python train.py --activation="gelu" --attn_scale=0.125 --parallel_block=false --init_std_o=0.0 --lr=0.0027 --warmup_steps=200 --schedule="wsd" --batch_tokens=[32768, 65536, 131072] --train_tokens=311900000
MLP neurons of a small language model. Each row is named by its layer, matrix (down: output weights) and neuron, and shows model dimensions 64-191. Each number is 200 + 30 x the weight over its row's rms, rounded and kept within 0 to 999.
After each neuron's rows, "fires before" lists the tokens most often just after its 100 highest values on Wikipedia text that the model never trained on.

L2.down25,139,209,165,172,232,230,243,219,189,186,271,171,232,243,182,131,264,153,169,231,145,195,257,192,241,181,164,146,214,138,162,184,204,154,226,169,200,175,247,130,235,128,205,187,201,168,132,223,200,201,199,202,200,182,166,181,235,162,179,177,213,258,196,233,182,237,174,222,153,174,154,189,167,181,193,233,211,209,184,216,112,200,182,211,254,242,200,143,158,202,173,181,221,164,207,207,251,181,195,203,198,203,161,213,184,254,236,181,225,245,259,155,228,188,218,171,221,185,201,210,140,206,161,219,129,214,176,211
fires before: "\n\n", " The", " He"

L4.down640,190,220,206,239,167,176,190,207,225,175,257,244,225,209,191,237,203,258,176,176,190,228,216,195,203,190,129,217,227,239,167,180,267,167,213,209,177,190,210,254,183,228,205,245,182,176,191,238,173,223,217,202,199,189,201,122,265,206,179,188,157,153,209,204,194,219,151,205,169,194,200,222,216,197,213,167,242,113,208,213,195,221,219,232,234,213,195,177,227,182,186,193,199,240,252,171,200,210,178,215,145,209,136,178,213,219,235,188,155,164,186,201,238,184,211,213,185,226,136,229,222,192,215,118,135,226,230,202
fires before: "s", "t", "10"

L4.down646,200,171,187,170,207,201,190,147,161,215,231,225,236,192,208,228,209,209,225,198,220,185,236,169,203,255,195,228,217,188,205,180,194,147,212,236,160,229,239,246,222,213,219,183,190,236,171,155,193,202,238,179,199,159,209,197,192,173,188,189,226,213,206,196,191,220,247,204,141,200,246,196,132,205,229,225,140,161,165,157,193,229,156,227,233,236,235,187,192,224,193,204,186,199,255,239,216,166,231,205,190,209,197,184,133,190,225,191,202,249,175,104,212,203,204,170,242,197,187,194,163,242,257,182,162,169,190,226
fires before: "\n\n", "=", ")"

L2.down129,193,209,169,207,187,224,194,212,220,214,172,183,166,194,204,171,225,211,181,238,218,188,258,194,143,220,209,203,237,184,273,180,203,162,209,138,211,210,190,205,104,176,220,220,183,184,251,219,192,204,184,203,192,174,206,221,186,137,243,194,164,234,205,230,238,206,175,184,198,146,213,217,193,206,225,223,175,207,144,233,160,238,175,232,228,196,216,171,215,195,147,217,228,135,261,203,214,238,190,169,205,138,188,160,168,191,229,161,202,217,220,223,211,245,135,172,169,277,232,159,125,232,166,219,157,181,187,220
fires before: "s", ",", "\n"

L2.down829,206,177,212,202,204,285,225,171,166,221,181,156,194,216,188,186,244,192,180,227,178,213,237,227,231,198,176,185,158,216,177,248,209,257,193,211,172,219,179,199,174,233,217,208,208,158,164,206,212,223,202,154,214,221,215,218,227,172,179,204,218,180,185,185,176,205,226,247,136,182,139,250,219,156,190,226,176,212,184,144,160,205,191,204,192,245,205,211,201,171,223,294,230,230,243,187,203,232,191,194,168,192,172,163,214,156,241,204,155,145,248,208,229,187,149,252,220,158,170,256,165,225,203,191,215,222,185,234
fires before: ",", " |", ".", ":", ")", "-"

L2.down427,180,209,178,180,191,231,171,197,230,189,268,159,141,233,153,191,235,219,234,185,197,179,222,248,181,220,197,251,196,230,252,174,226,236,219,160,219,220,197,215,173,208,204,182,199,214,189,217,194,199,205,202,176,236,208,172,189,110,130,219,249,230,168,189,188,172,214,212,185,231,191,184,184,187,224,183,166,168,223,223,209,184,196,192,208,224,225,181,187,194,213,188,207,221,225,186,222,201,222,212,215,200,249,196,225,166,200,208,198,180,213,215,196,221,153,208,190,203,216,204,180,201,196,192,158,235,184,219
fires before: " |", "=", " (", " is", " are"

L2.down1112,208,221,184,203,220,223,187,191,207,184,193,173,185,214,221,208,220,172,235,224,179,215,244,195,203,199,117,192,163,168,285,198,240,206,247,225,232,166,203,189,210,198,220,197,166,216,256,238,134,211,203,247,190,144,229,191,251,162,198,225,254,246,238,227,174,216,167,171,212,171,187,182,173,172,183,198,160,158,173,141,198,218,209,171,234,215,225,177,178,158,201,152,174,217,212,253,212,238,256,198,180,211,208,146,207,277,127,208,170,217,229,214,204,168,153,183,185,140,139,178,255,149,191,201,157,196,185,251
fires before: " (", " of", "s", " Su", " |"

L4.down261,225,183,210,215,218,161,222,256,212,168,239,144,238,180,205,274,179,215,196,200,216,123,222,211,184,194,249,239,135,215,185,131,237,221,229,178,206,202,218,228,158,171,205,214,169,223,174,185,211,197,237,182,244,210,203,187,222,206,208,218,220,178,231,228,203,229,195,232,211,226,210,203,148,219,230,200,208,217,182,175,215,152,231,207,193,233,135,258,160,163,191,228,233,215,243,146,173,172,202,168,180,251,206,185,175,203,170,174,195,189,201,123,182,216,159,150,194,173,205,213,207,165,182,238,221,207,179,171
fires before: "-", ",", "=", "\n", " ("

L2.down742,187,229,225,253,160,214,208,221,155,176,205,168,186,192,241,211,201,221,210,187,243,185,247,232,191,239,172,234,143,106,201,168,175,186,216,185,182,217,219,189,147,221,200,218,239,178,217,178,240,229,195,214,182,221,206,238,220,199,224,267,164,204,223,205,167,142,240,173,203,219,201,210,188,209,199,185,195,193,166,169,168,228,175,166,223,161,137,191,190,203,217,205,218,204,140,194,193,192,195,182,177,223,199,228,246,238,174,172,172,220,209,210,179,174,188,131,242,189,224,247,198,214,180,229,128,186,163,236
fires before: "=", "\n\n"

L2.down1168,231,173,210,222,167,214,225,198,264,147,218,126,183,203,176,203,163,208,190,206,224,245,180,243,187,197,183,174,178,174,172,259,227,228,179,174,189,212,242,169,181,206,224,186,231,162,192,181,196,213,206,242,212,212,220,213,199,199,185,160,226,208,209,124,230,173,182,196,168,195,189,147,246,224,210,191,164,202,265,154,227,236,154,208,218,192,207,192,233,207,160,168,193,212,224,231,213,247,162,181,207,153,201,154,187,191,197,236,166,181,197,202,209,238,212,203,197,227,229,230,157,197,174,173,198,174,215,175
fires before: ")", ",", ":", "-", ".", "–"

L2.down627,143,198,213,166,280,174,182,200,198,244,201,192,195,203,191,266,186,231,215,179,204,185,225,194,192,254,205,184,165,223,169,195,245,260,192,198,176,230,160,212,145,238,225,237,234,268,153,202,166,236,208,170,196,182,253,211,236,207,224,194,188,232,261,220,222,172,210,234,186,229,245,203,178,197,234,163,191,177,181,222,173,170,155,155,253,267,184,198,190,194,203,236,231,152,197,181,203,144,217,182,172,177,177,215,212,185,91,133,152,235,191,195,182,208,183,189,223,187,234,206,200,197,200,197,148,177,191,231
fires before: "="

L2.down772,197,258,232,199,222,208,242,201,186,100,219,144,190,216,207,215,161,212,261,184,256,219,240,181,174,209,221,195,191,169,211,239,172,193,186,244,156,201,231,206,193,168,216,228,131,251,179,221,186,221,165,206,212,185,225,226,216,197,241,143,232,167,197,179,187,208,209,212,198,172,141,193,219,183,214,201,206,176,216,174,163,199,152,214,270,171,210,213,224,262,210,215,188,170,236,195,213,195,170,174,170,199,199,204,215,196,182,213,211,188,226,200,241,191,252,244,201,133,208,182,177,150,225,196,202,173,223,194
fires before: ",", ".", " |", " to", " he", " ("

L4.down1121,144,218,176,151,207,229,224,170,190,239,217,186,210,230,178,243,177,230,254,209,166,210,162,163,227,271,190,130,242,172,182,190,269,225,191,202,143,213,180,188,207,202,218,243,193,290,160,173,176,201,171,190,149,191,203,167,218,205,190,222,178,202,235,188,217,163,188,249,179,216,197,207,195,179,233,241,218,205,149,229,234,165,170,197,161,203,173,172,133,177,209,195,185,224,203,188,235,169,216,239,183,214,214,160,191,238,203,176,183,222,180,185,172,187,203,246,172,188,208,242,168,219,152,193,160,167,191,210
fires before: "=", "\n"

L2.down1002,158,180,183,238,188,179,180,203,188,205,182,233,187,191,187,203,227,187,216,199,205,201,204,185,169,232,170,240,190,241,205,191,95,167,193,212,193,219,187,160,212,232,168,198,176,216,236,207,247,210,177,183,219,168,217,215,162,160,237,215,247,278,151,228,193,181,215,181,233,219,178,181,235,157,180,114,222,227,251,234,235,195,222,224,148,177,115,206,145,217,122,244,192,233,174,179,220,210,169,166,248,167,140,188,173,187,194,237,177,141,234,188,196,239,255,268,211,227,145,219,246,228,205,194,236,236,196,223
fires before: "N", "E", "W", " was", "s", " of"

L4.down262,209,178,182,146,203,197,258,127,145,187,147,183,227,208,211,201,190,237,219,188,195,243,167,135,245,219,174,174,240,216,185,210,214,226,229,213,197,186,235,160,200,172,196,219,180,213,159,168,261,216,157,195,216,211,205,201,127,193,166,198,215,247,179,133,203,194,185,243,209,199,242,200,191,216,237,200,136,212,149,195,249,189,202,206,185,164,233,192,231,238,224,221,227,161,234,221,176,190,205,175,243,213,150,241,194,237,191,184,199,183,109,209,192,215,167,192,192,177,180,202,150,206,202,134,171,224,261,192
fires before: "=", "The", "In", "-", " the", "A"

L4.down456,152,192,217,260,239,176,154,189,188,195,172,230,188,222,262,182,161,188,219,232,177,167,169,226,224,234,189,220,172,227,204,251,200,195,201,256,178,233,177,240,155,221,192,188,186,208,227,165,231,216,197,190,166,191,173,226,250,207,289,189,173,241,222,178,193,233,207,219,177,182,248,223,197,192,211,170,197,222,210,205,221,184,197,170,222,241,179,208,199,194,239,205,184,183,227,195,195,151,225,203,157,198,236,184,232,162,219,232,164,192,218,187,181,220,209,186,156,186,180,248,205,188,222,173,211,205,211,242
fires before: "=", "op", "\n\n"

L2.down81,210,174,158,215,240,259,201,307,139,188,195,197,215,220,237,221,194,220,151,220,213,160,165,201,201,253,186,215,231,197,208,195,135,183,265,198,251,212,177,188,176,226,190,227,213,201,148,221,200,230,171,215,190,203,220,182,178,202,152,192,210,205,165,230,153,212,216,194,213,175,176,247,167,195,228,157,164,151,168,173,187,190,186,211,180,170,180,228,222,217,166,145,231,201,214,210,226,181,175,216,184,256,178,195,185,207,156,154,203,160,244,171,195,174,156,169,241,197,221,138,146,182,179,180,175,185,261,156
fires before: "\n\n", ":", "=", " career", " /"

L2.down758,225,197,214,260,149,180,247,146,273,181,200,174,181,207,160,220,235,198,200,150,195,132,230,233,232,266,165,161,176,236,203,193,186,202,142,269,163,241,229,203,184,164,239,235,192,192,229,143,178,142,130,206,229,251,205,222,155,211,242,208,144,187,162,159,168,182,164,212,209,208,196,202,213,212,156,220,192,209,272,214,243,223,239,192,205,164,155,217,213,158,259,211,142,228,186,181,181,181,229,249,241,208,195,202,157,187,192,226,190,197,206,224,205,185,200,213,166,215,233,216,183,202,179,207,203,246,173,192
fires before: ".", ",", " of", " and", " |"

L2.down785,226,222,206,210,155,206,178,233,214,183,166,163,187,224,218,244,172,219,195,195,167,207,191,188,170,212,159,218,208,177,187,233,111,223,214,186,204,203,217,224,153,240,179,191,183,141,208,186,225,234,217,167,241,169,147,168,193,221,207,237,248,212,164,194,253,202,214,213,225,186,185,169,218,207,193,234,189,226,177,150,185,189,218,137,226,229,168,232,170,162,210,205,203,172,151,240,213,194,205,193,198,170,194,148,217,187,177,268,208,178,200,198,198,267,238,176,145,235,229,198,206,205,215,176,198,240,216,162
fires before: "N", "W", "E", " (", "n", "d"

L4.down985,192,201,201,196,228,177,233,176,161,211,196,186,193,161,224,187,256,216,174,201,205,225,219,162,195,230,198,197,218,155,199,218,185,216,214,276,186,220,182,199,218,233,194,147,237,231,262,219,229,237,193,197,213,197,199,172,199,261,191,201,194,224,231,215,205,212,232,242,175,167,201,164,169,187,235,231,199,159,241,232,181,193,203,237,197,202,167,252,213,174,169,199,141,238,199,235,216,135,191,195,190,156,194,198,197,162,203,198,219,159,238,179,224,227,157,190,261,207,184,216,219,216,220,194,215,182,239,184
fires before: " |", ")", " (", ":"

L2.down131,186,259,198,221,205,205,205,193,210,171,180,169,212,203,204,203,161,173,218,243,182,253,234,217,174,240,200,211,194,150,205,205,205,201,185,207,197,206,176,209,233,177,215,239,246,191,185,185,185,197,214,232,202,215,248,131,202,193,224,217,236,215,197,170,211,225,163,157,202,162,170,254,188,210,150,191,180,223,237,187,145,214,199,168,184,176,199,228,264,229,196,201,190,201,193,184,205,250,201,160,206,266,150,214,193,210,218,214,190,205,150,217,184,173,196,219,232,216,239,205,112,208,198,187,246,151,240,229
fires before: ",", ".", " and", " U"

L2.down1052,146,205,187,232,194,197,208,166,229,244,161,222,178,185,147,191,184,247,239,174,195,232,196,172,161,235,207,219,175,217,171,157,215,224,221,240,231,184,226,201,209,221,146,233,184,150,184,245,206,161,222,140,229,194,203,212,211,216,255,165,175,206,193,203,209,199,228,214,192,111,201,228,208,223,182,229,201,144,170,202,162,248,202,201,241,235,211,204,205,153,158,196,182,214,212,230,192,196,197,216,178,196,188,235,193,220,169,196,176,218,243,281,194,198,159,187,194,216,203,208,196,159,174,176,175,170,217,200
fires before: "s", "T"